From a checkpoint of a small transformer trained on Wikipedia: width 224, vocabulary 2941.
MLP neurons of a small language model. Each row is named by its layer, matrix (up: input weights) and neuron, and shows model dimensions 0-127. Each number is 128 + 32 x the weight over its row's rms, rounded and kept within 0 to 255.
After each neuron's rows, "fires on" lists the tokens most often at its 100 highest values on Wikipedia text that the model never trained on.

L6.up94 [152 124 110 166 154 171 130 159 168  90 182 115 140 106 233 119 121 174 126  70 137 111 119 108  86 136 157 121 104  88 156 115 118 118 145 130  81 130 104 140 130 136  70  44 136  77  96 105 113  77 138 112 156  91 113 101 149 119 204 181  98 174 110  81 177 102 114 146 149  99  85  90 156 119 115  90 156  95 132 147 140 142 132 136 175 153 178 147 152  94 111 128 144 132 184  98 102 153 124 171  85 153 139 146  42  83 104 112 127 146 181 104 115 140 141  90  68 145 125 174 141 142 194 112  98 169 129  82]
fires on: "q", "m", "s", " |", "k"

L6.up549 [116 110 159 176 135 121  97 210 106 186 153 121 148 171 148 139 182  67 145 125  89 110  77 105 134 145 134 145 177 139  63 134 171 148 133 172  89 133  92 141 157 168 156 156 103  97 106  72 120 160 141 104 139 115 111 162 103  92 110 139  72 110 155 126 158 126 155 147 105 135 165 124 120 121 104  55 167 148 153 140 131 171 119 128 168 134 110 194 144 227 101  98 109 115 126 146 101  98 161 215 133 123  60 100 100  95 153  93 177 170  85 153 140 177  78 133 148 128 141  87  80 138  95  75 112 143  78 150]
fires on: "-", " un", " dis", "te", " Un", "—"

L7.up699 [ 50  90 129 165 155 115 139 180 158 151 166 166 108 135 169 154 112  62 168 144 158  87 147 105 111 128 139 160  86 156 127  60 114 141 124 174 196 143 113  97 143 133 145 176 163  83 158  99 125 130 108  48 138  93 135 143 100 161 126 134 143 137 104 201 173 162  89 108 176 132 191 114 172 149 160 108 167 128  86 121 128 177 135  66 153 108 145 157  77 133 123 118 107 220 108  70 141 156 119 160 108 108 102  88 113 129 128 113 127 159 110 128 126 110 109 108  97 187 106  95 130 135 136 111 138 126  43 190]
fires on: " un", "-", " Un", "—", "ys", "el"

L6.up864 [136 104 163 155 145 129 197 102 143  70 155 129 134 163 166 140  89 135 225 163  99 166  91 111 111 108  40 111  96 132 101 129 110 129 143 103 177 100 139 129  87 123 175 113 123 140 148  76 171 164 140 110 101 113 112 143  80 131 190  92 104 127  66 143 113  77  99 151  74 107  74 146  79  83 136 139 129  91 159 147 203 118  96 135  97 111 118 144 129 134 135 121 135 158  81 124 147 126 147 129 105  85  58 123 152 102 186 113  73 166 125 149 180 131 105 150 137 138 175  85 128  93 110 188 126  94 190 188]
fires on: "U", " of", " with", " the", ":", "RA"

L4.up623 [107 139 162 193  95 152 127 105  87 148 155  98 122 141 193 110  78 157  76 124 115 145 171 105 167 134 104 187 154 226 100 145  89  84 125 110 162  91 101  75 209 120 118 109 121 132 179 145  98  96 174 151 138 124 157 130 105 130 158  31  97 121 148 131 111 104 120 123 148 139  23  70 129 162 142 177 118 106 118 175  88 158 131 161 185  99 128  77 179 147 148 176 109  76 133 147 152 116 124 128 119  84 121  99 143 127 118 131 135  99 171 108 135 185 134 167 102 186 109 105  96 129 103 128 119 116 151 153]
fires on: "9", "0", "8", "6", "ri"

L4.up621 [145  87 161 196 187 133 160 109 134 114 164 168 173 141 135 131 110 115 161 123 152  99 163 102 126 106  90 147 118 147 129  37 122  86 157 176 204 125 141  98 114 144 169 162 126 105  54  88 147 102 129 121  99 146 161 121  97  97 122 167 137 114 106 120 123 176 153 226  31 128  98  93 158  63  93 138 104 123 183 145 154 104 149 127 124 133  95 107 175 153  67 137 109 175 150 105 121 119  75 142 125 116  62 177 148 145 113 111 105 142 118 143  86  92 100 138 138 103 128 146 112 102  82 191 113 110 140 138]
fires on: " with", ":", "'s", "al", " of", " by"

L6.up537 [146 139 114 121 103 188 140 158 117 123  85 185 147 140 117 125 137  92 122 137 118  97 161 137 125 129 123 121 179 119 134  90 142  74  62 152 121 118 153 117 130 108  59 154 115 148 125 116 114 128 111  74 102 144 188  70 128 141 126 125 151  86 231 139 146 237 100 150 112 127 130  74  92 117 124 207 152 138  93  96  88 185 116 173 141 128 153 173 138 153 126 129  92 101 155 114  88 122 107 124 144 162 173  80  72 133 120 128  82 165 131 109 117 142 190 168 129 151 140  85  83 127  75 132 112 113 119 205]
fires on: "\n", "|", ")\n", "-"

L7.up225 [ 79 148  89 148 177 110  88 131 123  98 127 146 134 141 145 135 143 154  99 139 150 202 156 155 143 150 148  95 156 139 164 181 152 109 104 160 141 178 143  87  81 165 106 124 144 172 139  84 146  79 138 147 145 155 141  89  74  80 124 151 121 105 121 125 163 134 105  76 121 159 127 143  90 148  73 125 107 113 138 142 109 165 140 147 146 120 142 163 138 148 126  90  83 158 134 121 211 155 159 135 104  54  80 136 108  83 137 114 101 106 138 137 150  96 151 185 100  54 146 123 130 179 105 117 213 150 171 152]
fires on: "le", "o", "-", "e", "ine", " |"

L5.up467 [150 105 168 130 163  80 155 166 137 127 203 107 126  94 152 144 148 124 117 129 120 131 135 173  96  46 113 102 149 137  94  85 190 171  58 127 173 138 126  79 144 160  82 205 108 146  98 124 111  94 149 140  85  82 156  98 120 132 116 128 118 141 143 164 164 150 116 103 137 160 107 127 120  65  63 102  97 159 157  92 175  95 215 149 124  99 124 152 152 115 124 122 166  81 118  47  87  87 170 117 180 109 101 133 147 132 142 172 165 100 194  85 140 142 145 100 126 215 146  98 171 177 187 100 145 175  83 169]
fires on: ".\n\n", " |\n\n", "\n\n", ")\n\n", ".\"\n\n", ").\n\n"

L5.up200 [113 135  87  89 169 152 157  97 104  77 153 124 170 111 113  97 160  84  40 115 118  77 157 118 134 143 111 140 123 110  79  98 166 171 103  72  84 139  90 102 100 179  97 170 128 125 135 145 110 110 168 104  85 123 123 158  92 106 149 161 127 133 166 145 125 146  95 164 127 129 173  98  99 149 137 185  78 124 144  91 177 126 140 132 157  94 135 112  91 177  92 163 124 128 149 137 153 182 156 140 108 135 150 128 156 143 209 119  85 102 135 103  95 121 172 135 114 226 115 131 116 145 124 150 151 163 134 172]
fires on: ".\n\n", " |\n\n", ").\n\n"

L7.up434 [112 101 158 149 154 146  97 130 129 139 130 121 189  99 111 150 105 107 130 113  86 136 145 133 162 126 120  49 139 175 104 111 159 154  88 149 173  80 142  89 135 130 142 136 179 118 100  80 114 105 119 135  95 165 122  79 141  85 129 150  48  89 108 134 172  94 116 128 114 135 138 136  88 117 131  78 133 163 116 119 176 102  87 108  75 132 171  71 125 109 115 109 190 140  95  98  64 101 185 132 184 146  87  84 132 153 145 133 107 172 190 106 122 179 129 165 100 125 130 157 105 120 122 128 166 136 187 156]
fires on: " |", " of", " at"

L5.up167 [135  84  89 134 104  97 160 139 105 108 159 141 129 162 205 132 175 133 133  95  78 116 137 152 144 196 142 118  74 114 160  77 139 105 143 195 230 160  76  64 125  89 200 111 110 168 126 137 195 143 151 132 149 186 150  82 130  99 139 168  81 123 113 108 134  60  94 128 136 141 149 141  90 154 128 101  92 160 193 142 153  97 122  88  64 127 128 150 118 165 158 149 149 166 174 145  87 100 144  89 125 107 124 107  73 142 134 128 103 175 126  77  83 179 152 133 113 148 144 121  99 152  91 144 121 152 122 137]
fires on: ":", " H", " |", "G", "h"

L4.up731 [129 146 137 176 165 143 110 139 135 148 131 116 143  65  88 153 153  79 117  87 119 193 152  97  71 155 124 165 143 157 177  90  79 114 160 117 144 100 103 144 205 156 153 159  40 115 186 144 181 110 108 146 130 129 118 144 160 143  87 143 140 134 143 156 152  84 109 130 125 145  59 149 131 127  94 117 153 152 135 168 138  88 134 154 158  70 103 145 106 110  79 157 137 145 107 148  85 147 110  99 122 123 184 126  79 122 110 109 115 106  94 130 124 101  91 160  73 123 143 123 134 156 185 107 176 205 133 136]
fires on: "g", "d", "b", "r", "v", "n"

L6.up585 [ 66 139 165 114  76 104 180  59 187 129 104 124 150 154 133  96 104 113 109  70  99 141 118 127 112 156 180 182  49 128  73 143 157 137 160 143  92 113 176 123 103 122 148 144 121  74 108 127 161 153 138  93 153 114  81 130 153 126 123  84  71 134  98 151 152 148  82  93 127  98 146 158  99 149 105 124 111 129 110 103 111 129 100 132 133 152 109 173 125 174 150 158 100  67  71 144 116 163 173  85 101 202 130 143 129 115 162  97 170 195 125  72 123  72 124 136 110 157 119 127 167 118 103 101 139  99 165 129]
fires on: ",", " but", " C", " cent", ";", "ric"

L6.up449 [114 127 135 118 160 128 128 147 164  76 160 172 170 111 183 149 121  73  58 126 144 147  89 136 187  80 134  91 191 140 109  90 162 173 100 117 148 149  94 184 139  72  81 153 164 150 120 124 135 192 146 162 118 165 124  85 143 144 100  97 139 123 100 133 141 186  88 148 119 155 133 157 123  93 164 137 174  87 147 137 159  90 127 107  25 123 155  95 158 144 155  96 161 121 131 126 167 113 162 152 180 175  94 107 160 149 138 186 153 143 124 114 111 103 132 123 103  96 127 117  55 175 155 156 153 105 106 169]
fires on: " in", ",", " of", " near", ":"

L5.up596 [188  79 128 109 155  76 181 137 127 135 123 119 126 118 132 127 110  79 110 160 102  91 135 102 126  87 149 124 122 154  55 116 126 156 178 101 114  56 119 108  53 171 124 195 135 104  54 155  63 121 114 106  88 137  62 172 115 119 129 141 103 140 165 124  96 116  71 123 108 128 145 124 124 119 100 115 116 182 139  88 139 129 122 103  78 145 152 156 153 134  78 172 118  61 160 122 100 108 110 109 160 118  85 125 156 155 204 158  75 113 134 124 103 144 160  82 138 187 161 164 144 134 152 135 112 143 137 172]
fires on: ".\n\n", "_{", "\n\n", ").\n\n"

L4.up185 [182 158 124 173 115 123 146 122 151 169 177 125 133 179 116 134 172  61  34 169 218 122 106 130 124 159 131 118 118  58 174 152 149 112 154 121 164 121 177 128 138 124  74 140 143 173 119 135 113 119 137 110 121 104  92 101  85 104 161 144 138 158 162 105 176 149  92  73 120 200 151 174  90 139 133 159 144 148 123 105 136 166 102  74 158 130 128 131 138  93 107 116 125 122 170  43 116 200 136 147 116 127 122 120 129 126 146 140 149  52 107 139  76  95  73 135 101  89 167 145 105 145 113  71 159  89 148 218]
fires on: " re", "o", "e", " there", " se", " There"

L4.up611 [183 123  99 116 147  91 180 103 144 104 109 175  84 109 107  65 132 107  69  71 107 113 108  76  85 110 113  79 101  89  72 120 184 119 139 110 143 113 136  93 150 133  83 114 127 112 105  99  59 138 122 142  56 120 124 144 103 123 122 160 167  83 135 168 133 129 132 118 142 169 114 104 106 167  90 118 121 150 144 111 145 140 184 170 127 147 140 110 106 160  92 182 148 108 101 124 111 171 110 127 186  83 133 134 181 103 170 117 118 127 141 163  74 149 138 126 136 147 176 163 142 134 110 177 135 181  82 146]
fires on: ".\n\n", ").\n\n"

L6.up739 [128  76  70 159 106 142 127 131 105 164 169 115 143 139 112 217 104 149 131 156 125  92 161  82 123 145 108 122 119 102 132 194 152  96 126 157 160  66  96 134  85 159 145 112 106 132 102 124 129  93 153 124  69  74 169 177 103 116 135 176  95 136  94 131 187 132 169 143 130 104  87 161 130  80 163 192 122  74 116 129  65 183 152 109 111 135 173 125 106 100 126 161 200 124 138 136 156 103 145 102 169 105 144 150 125 149 146  91 106 123 110 187 147 133 158 150 112  67 140 100  73 135 130 200 125 107 104 110]
fires on: " of", "im", "al", "av", "–"

L4.up383 [142 131 123 156 209  77 183 125 130 143  89 161  73  79  94  78 136 106  74  93 106 123 155  80  96 151 149 116 122  93  54 114 202  97 141 148 128 109 137  98 133 128  90 105 144 100  83 117  73 111 117 118  46 121 141 150 143 145  98 174 161 130 131 156 119  95 143 136 147 144 105 113  66 130  78 146 121 125 156 153 143 133 120 184 129 144 164 125 142 173 117 158 154  87  93 143 133 181 139 146 214 114  94 135 179 145 179 129 105 120 144 153  81 132 144 140 132 142 111 181 145 115 111 164 196 166  60 160]
fires on: ".\n\n"

L9.up752 [150 157  84 133 101 109 160 129 123  71 130 184 128 175 126 139 120  86  89 144 122 151  89 170 132 107 112 155 206  94  98 162 163 133 179  83 126  90 187 202 147 141 118 121  92 149 135 163 129  41 134 149 142 196 104 136 148 122 168 132 177  88 203 115 102  55 119 125 146 145  74 106 156 130 105 149 208  82  74  90 155  92 160 106 120 140 114 148 104 115 132 142 147 143  80 167 136 164 100 113 119 138  94  94 166  60 145 152 126 139 135 159  55 141 118  72 137 154 168 135 173 158 136 177 122 129 125 132]
fires on: "2", "1", "4", "5", "7", "6"

L9.up773 [106 154 141  93 191 124 125 186 100 120  79 102 187 128 140 104  94  95 164  73 115 179 136 127 105 119 135 121  79 112 162 177 147 130  99 118 140  99 162 123 102 174 110 129 157  41 129  91 194  98  85  99  93 151 126 103 131 142 155 135 112  64 107 119 154  72 138 156 118 114 111 150  77  93 132  85 128 136 109 107 194 112 102  94 182 117 114  93 144 121 157  56 194  94 136 130 107  95 114 161 100 134 117 115 139  73 171 146 201 182 118  97 160 144 159 120 134 132 114 118 110  79 105 158 145 161 138 156]
fires on: ",", " as", " and", " The", " |"

L10.up182 [120 130  92 126 154 141 143  97 193  79 142 153 130 156  98 115 133 159 124 175  83 159 112 128 175 161 114 163 104 110 136 122 187 174 105 145  85 152 148 124 119 154 173  73 117 172 144 163 145 113 148  97 130  78 152 120 108 116 131 143 184 184 152  98  99 135 106 163 143 160  68  58 132 131 173 155  96  63 118  77 143  85 133 118 105 107 195 127  79 195 101 157 126 113 130 164 108 124 125 159 135 146 139 129 143 117 163 139  95 158 116 123 108 155  93 171 124  48 159 137 117  83 124 126 140 194  92 125]
fires on: "0", "1", "2", "4", " (", "9"

L9.up352 [105 145 126 158 130 158 132 125 151 152 104 100  94  76  95  63 108  49  89 155 111 143  67  90 129 157  78 143 136 126 136 157 156 160 168  91 111 153 207  86 103 192 109  99 122  96 111 148  65 121 101 132 174 124 105 109 105 146 133 165 118 158 137 173 140 133 139 172 127 128 176  77 138 179 165 189 118 157 118 125  91 174 124 148  78  86  94 139 166  94 135 126 123  71  93 123 155  75 116  95 112 148  97 113 122 145  96 151  93 116 101  95 177  87 148  76 144 103 123 144  62 122 117 113 152 115 101 120]
fires on: "i", " D", "p", "o", " d"

L6.up412 [158  74 173 142 175 136 160 132 133 122 106 124 148 182 155 204 167 134 132 143 155 127  97 140 160 122 165 155 154 150 195 115 119 114 147 133 136 119 110  84  56 154 111 123 140  84  72 124  71 114 162 150 115  78 113 118  99  93 173  57 149 126 136 129 165 149 122 146 172 155 113 122  76 120 117  98 147 108 161 135 166  92  88 139 167 148 154 160 101 164 123 102 117 102 210 126  98 130 126 176  87  79 171 106 140 159 123 104 169 176 102  65 130  86 146 119 115  83 167 190  80  74 131 141  89 158 135  35]
fires on: "s", "n", "m", "at", ".", "c"

L9.up310 [127  78 133 121 119 128 116 102 149 143 136 147 123  92 154 101 128 121 132 158 168 202 151 126 135 134 127 132  54 152 147 122 100  88 182 190  79 108 113 127 131 144 166 154 133 115  98 120 153 157 158  84  73  97 124 135  82  85 126 181 179 122 180 161 120 192 133 103 117 160 194  78 114 144 189 111 163 121  88  86 103 114  88 120 140 106 187 136 138 140 130 149 113 147 134 181 146  63 147 192 115  81 144 156  87  76 159 129 125 108 133 100 122 126  84 120  77  59  82 106 123 128 134  82 143 129 123 139]
fires on: " un", ":", " E", " |", " \""

L4.up145 [133 132 142 118 165 127 168 119 154 118  86 143 107  51 109  90 119 106  91  88  71 141 170  89 116 106 116  67 140 144 100 107 208 129 113 111 130  66 115 117 116 130  88 100 166 149  41 155 119 142 118  97  80 134  75 182 149 161  94 164 102 102 139 151 148  97  91  94 123 178 103 134 107 148 111 115 122 104 168 166 163 106 148 168 137 125 120 136  87 173 146 144 173  63 108 143 176 171 123 183 138 138  94 131 188 126 163 103 123 102 154 154  78 149 103 157 162 134 161 172 129 209 140 174 126 164 121 194]
fires on: ".\n\n", "In", " In"

L5.up240 [147 126 140 169 161 117  95 143  73 124 144 135 166 149 143 143 102 106 113 156  73 125 172 149 169 137 107  81 128 118  93 128 125 101 172 144 125 219 165  66 132 175 160  92 172 127 125 145 136  97 131 120 123 169 130 189 135 169  42 118 156  75 185 101 188  86  90 113 124 154 100 129 168 101  86 122  92 122  97 139 112 130 148 106 160 165 114 134 147 109 146  76 122  59 137 139  73  87  98 142  92 175 134 105 187  92 138 132 108 163  78 149 154 146 129  96  78 135 124 141  63 128  96  83 153 106  89 105]
fires on: "1", "2", "p", " ", " up", "-"

L4.up736 [149 122 148 104 124 183 151 115 157 137  49 114 139 166 128  83 120  92 146 106 114 137 138 128 134 141  80  98 145 118 117 159 123 108 139 111 146 105  96  85 145  75 181 137 186 115 110  77 142  62 145  82 173  56 146 159 110  68 132 102 122 160 142 118 146 147 123 173 127 104 114 121 147 164 114 135 111 144 147 126 109 134  96 131 133 153 115  79 123 156 113 116 140 140 127 143 112 113 182 199 100  98 145  69 161  99 158 143 144 131 171 126 118 169  90 132  38 171  89 111 112 159 121 131 105 170 175 142]
fires on: " ", "8", " a", "9", "7"

L10.up318 [ 76 163 141 124 114 141 121 136 119 134 129 146 120 128 105 123 190 124 170 156 166 100 139 168 157  92 126 147  59 146 109  89 141 101 154 112  80  66 170 101 113 154  89 110 148  89 159 124  42 152 156 121 125 166 115  84  86  88 176 186 148 126 167 171 118  90 121 183 127 126 150 103 113  86 102 144 133 180 159 167  78 142 205 138 129 190 101 105 143 121 114 126 175  90 107  83 154 152 147 165 152 173 113  83  94 144 137 127 128 159 114 104 161  72 130  78  68  90  88 133 118 196 152 118  80 134 104  78]
fires on: " D", " d", "D"

L10.up294 [147 149 110  66 194 112  97 112 167  99 119 128 148 139 127 130 143 108 118 138 152 144 103 171 149 134 131 177 140 108  93 147 175 131 146  76 124 173 187 104 119 114 124 144 123 126 134 149  83 157 110  93 150  88 183 132 148 103  84 119  86 125 129 146 169 127  94  73 186 126 111 126 138  88 135 105 145  75 117  77 100 179 141  89 146 164  92 181  79 125 143 122 139 137 137 129 161  78 105 121 138 211  66 121 170  97 120 140 108 148 120  79  94 119 117  68 118 137 127 136 155 145 172 134 137 146 130 141]
fires on: "6", "4", "2", "5", "1"

L5.up524 [ 72 122 118 176 106 130  87 130  67 103 136 126 126 133 171 105  89 104 111 142 189  94  53 127 171 136 113 145  99  88 120 187 139 153 121 192 127  94  78 168 139 129 124 109 134 170 125 120  68 124 137 100  97 126 156 135  62 142 156  97 147 132 148  83 152 118  23  75 166  76 122 100 152  86 100 167 174 169 136 142 201 192 136 136 145 189 167 127  84 142 160 109 133 155 179 158 190  83 130 162 129  83 150 179 112 108 133 137  93 110 136 158 128 148  77 116 102 116 132 143 118 118 109 137 130 161 177 111]
fires on: "ol", "l", "ham", "al", "-S"

L10.up329 [147 124 156  61 113 136 139 109 130 163  77  88 138  90  74 127  72 131 156 140 132 120  96 156  89 129 125 171 227 134 119 100  99 105 115 127  98 107 103 155  93 136 128 182 116 131 161 177 128 126 108 110  96  95 106 120 153 121 189 159  95 176 177 121  85 144 112 151  90 109 111 109 133 108 129 123 129 144 140 162 133 175 121 170 151 103 187 136 117 149 126 105 117 174 119 106  95 160 145 101 169 145 138 106 196 185 122 142 185 133 163 158 128 176 173 167 159 139 146 108  53 120 108 170 165 119 164 146]
fires on: "\n", " UTC", " pro", ")\n", " al", " med"

L10.up385 [151 115 155 133 223  62 135 119 171 134 132 117 152 144  57  65 143 150 157 150 125 143 146 115 157 120  42 107 108 145 166  66 101 149 162 126 102 110 133 131 112 168 137 137 108 130  69  79 159  97 149 152 123  78 154 100  90 120 127 171 151 138 112 112 123  87 156 157  78 103 191 144 120 121 130  68  90 147 131  86 140 143 151 124 100 164 188 125  99 113 126  69 152 115  98 131 113 146 107 145 130 119  94  99  89 185 159 161 170 181 147 136 136 186  84 117 153 100  89 156  83  73 119 115 166  98 162  67]
fires on: " |", " from", ":", " of", " by", "imately"

L4.up812 [132 113 135 109 139 110  80  77 206 100 165  99 151 162 137 176 130  96 111  98 181 100 155 105 128 111 127 130 122 130 138 144 174  93 115 132 153 104 104 160 158 151 141 143 142 115 112 169 127 120  97 128 147  95  85 117 144 127 131 176  97  50 134 124 172 168 149 112 139 212 102 125  77 143  84 164  97 157 113  50 181 117  93  94 141 190 146 146 134 143 156 109 154 108 170  69 154 157 133 161 171 142  79 120 140  95 111 122  80 130 137  84 157 190 138 158 106 116 105 132 114 103 131  81 152 179 165 170]
fires on: " St", "st", "ad", " of", " st"

L10.up53 [149  81  61 137 179 149 179 159 169  79 180 148  78 132 184 124 107  74 172 126 118 174 104 143 110  73 179 136 127 105 101 109 110 172 177 117  86 155 139 160 145 107  87 124 101  81 158 126 108 149  88  60  90 139 163 181 114 102 169 137 181 116 140  96 137 133 139 154 140 152  83 107 106 136 141 113 174 127 134 151  95 165 144  79 198 101 134 122 110 194 115 135  73 155 123 136  63 146  96 174 189 172 190 119  76 122 198 150 126 111  86 172 126 198  74 146 127 117 118 184 155  96 136 115 104 101  80 108]
fires on: "2", "1", "0", "4", "9", ","

L7.up43 [126 143  93 119 112 190 122 169  78 155 101 102 136  79 117 100 145 104 144 167 114  97  82  94 177 123 185 154 113  82 142  98 124 139  99 143 174 165 151  76 115 131 146 201 169 104 182 150  87 139 115 115 106 149 167 178 138 154  87 119 128 136 151 166 135 135  77  78 124 129 134 152 174 113 170 119 140 142 120 101 109 118 171 128  89  73 120 151 136 149 125  84  87 156 110 133  90  80 118 128 152  99 170 129 164 165  48 166 176 141 130 138  88  83 125 116  96 168  99 135  79 125 180 112 219 120 133 122]
fires on: " C", " F", "2", "1", "C"

L4.up210 [ 74 116 128 170 112 112 105 190 158 128 172 129 145 117  87 166  81 127 126  72 116 103 114 109  75 171 173 140  84 196  73 182  89 137  88 128 159 104 147 158 179 158 128 155 113 107 135 126 107 132 101 163 130 129 107  76 164 136 105 137 163  96 176 137 148 153 146 162  66 140 128 126 140 155 146 143 122 137 154 126 109 128 114 125  98 118 118  89  79 156 115 143 156 126 176 161 103 146  64 152 181  78 110 154  98  88 137 121 134 145  65  98 145 150 140 135 136  70 133 111 187 158 182 108 123 138  84 135]
fires on: "m", "g", "-", "b", "n"

L5.up745 [ 93 131 138 134 102  97 161  96 119 130 114 126  93 158 126 114 122  95 128  93 127 165 143 173  86 107 112 133  82 192 104 224 151 105 113  95 164 133 103  71 159 193 124 138  92 161 153 186  98 150 158 140 156 130 130 103  90 160 166 150 127 155 133 137 151  89  28 112 154 137 177 118  95 128 102 142 118 164 130 213 124  98 132 138  90 107  96 132 123 130 166 139  71 144 120  92 112  82 138 121 152 125 128  71  68 108 110  99  94 128 136 163 134 111 147 158 126 125 111 126 114 130 132 143 129 131  99  96]
fires on: "l", "ront", "ur", "el", "t", "b"

L5.up27 [126 114 119 131 179  61 186 149 140 122 105 164 111  88 112 102 130 149  78 115  64 121 131  97 110  76 123  94 149 141  94 121 143 145  94 133 143 138  81  70 125 142 105 113 132 102 131  98 124 125 133  89  57  90 109 113 129  96 119 179 107  93 147 103  89  93 146 127 161 130 133 160 107  90  91 139 107 153 177 105 147 137 117  95 142 176 116 174 119 158  97  81 173 125 185 112 143 173 188 110 183  89  89  97 138 110 189 143 110  83 155 159 102 191 104 157 115 180 149 178 152 109 118 164 178 192 140 152]
fires on: ".\n\n", ").\n\n"

L7.up119 [ 98 120 123 141 153  66 132 135 103  99  82  83 166 125 127 142 130 152 134 167 161 110 125 113 148 157 134 102 118 136  70 136 169 145 108 168 204  80 147 179 109  97 128 140 104 131  57  54 109 152 133 122  87 135 146 171 147 122 159 163 121 159 181 133  97 101  72 183 178 127  77 111 164 108 137 177 154 158 130 122 179 126 124 180 167  73 132 143  88 143 139 169 124 169  98 126 149  73 123 149 129 120 108  92  53  99  58 163 183 138 147 153 147 131  45 184  92 144 126 165 124  93 162  93 146 116 142  92]
fires on: "-", "al", " Royal", "-S", " L", " Franc"

L5.up169 [ 95  58 163 194 203 159 132 126 187 116 113 140 139 162 142 146 154 149 172 123 112 168 107 153  31  82 102 130 112 161 207 158 128 134 147 102 114 194 133  56  63 155 120 137 138  89 150 154 111 110 150 158 157 179  99 142  97 127 138  87 127 201  91 127 159 121 162  91 110 170 148 135 140 106 139 179  69 120 122 210 159 149 162 135 135 125  63 129  52 124 152 128 146 105 153 101 171  76 110 134 110 141 145  99 135 177 112 139 106 128 141 134 149  81 122 180 134  86 118  93  87 131  69 126 125 137 151  46]
fires on: "n", "l", "d", "ag", "b", "at"

L7.up117 [113 156 101 160 164 145  95 147 135  77 172 190 121 157 142 106 155 114 175 125 150 121 173 149  80  75 108 155 186  54 120 115 124 200 132 154  84 160 179  64 129 180 117  86 136 144 161 149 141 132 193 125 130 109 150 123 145  85 136 170 125  61 119 147 118  83 131 136 177 152  74  84 132 105 105 143 106 129 107 142 113  99 139 162  99 143 135  52  98 134 113 164 121 129 163 137 153 177 117 105  67 152 173 129 168 102 137 101 130 147 104 177  99 101 163 141 134 124 150 138 105 121 104 180 109 166 144  40]
fires on: "1", "2", "ly", "ch"

L4.up322 [121 156 167 112 138 146 200 158 124  81  93 191  41  55  72 183 137 155 127 109 142 171 143 155  34 134 116 111  75 157 172 172 158 142 189 130 101 123 187 149 137 130  77  80 132 184 148 172 113 168 115 134 108  83 133 177 106 171 132 111 151 108 158 169 165 112  97 157 146 142 159  92 103 137 140 106 117 139 106 125 161  96 141 115 162  99  71 110 101 166 177 135 145 106 139 163 120  97 127 107  72 125  97 149  71 115  84  95 111 194 180 116  90  82 169  99 133 118 134 153 100  97 103  67 104 138 120 133]
fires on: "ig", "e", "t", "i", "l", "p"

L7.up56 [163 109 173 103 130 107 129  88 164 102 138 132 107 130 179 111  93 134  98  84 113 186 137 191  94  32 135 130 150 138 123 140 150 169 134 121  94 124 133 126 133 121 130 147 106 113 184 134 168 144 113  86 139 127  87 129 132 137 167 120 119 155 123 134 125 115 118 136  52 101 108 100 110 157 154 151 123 118 105 121 137 148 117 156 102 174 131 121 147 168 111 110 156 127 113 128 177 111 158  97  68  68 109 144 104 128 157  76 170 185 185 119 157 159 143 115  85 123  64 101 139 108  84 135 105  64 161 116]
fires on: " of", "^{", " have", " had", "U", " into"

L4.up643 [130 123 164 133 154 133  73 147  82 145 131  91 161 101 117 121  95 168 147  85 200 107 126 146 132 103 156 196 128 133  99  58  89 136 159 112 130 204 196 116  99 119 135 132 208 116 156 134  91  81  88 100 113 138 131 166 131 105  90 157 169 145 146 129 136 113 115 135 122 161 123 164 143 101 118 155  93 103 157  70 132 131 122  82  70  45 157 142 125 159 128 131 108 111 119 106 154 114 145 142 103 136 135 126 144  64 121 135 147 220  80 175 112 130 171 151 110 191 157 186 124 126 116  92  68 137 167  83]
fires on: "2", "1", " ", "–"

L4.up239 [110 109 127 150 130 120 111 111 120  80  69 103 138 126 175 151  95  92  87 172 132 193 137 129 118 130 161 134  90 139 137  59  88 142 176 125 173 160 119 148 120 121 122 140 127 126 151 141 137 136 112 124 107 108 105 169 133 102 168 116 140 170  97 139 144 211  82 107 183 118 156 145 145 131 132 158 134 160  95 113 131  81 131 123 173 122 108 172 123 157  77  90 109 103 175 111 150 108 114 130 192 108  96 174 154 160 150 179 182 147 129  76 179  64  90  76  92 112  80  73 192 154  79  68 174 153 181 165]
fires on: " \"", "'", " Mc", "\"", " |"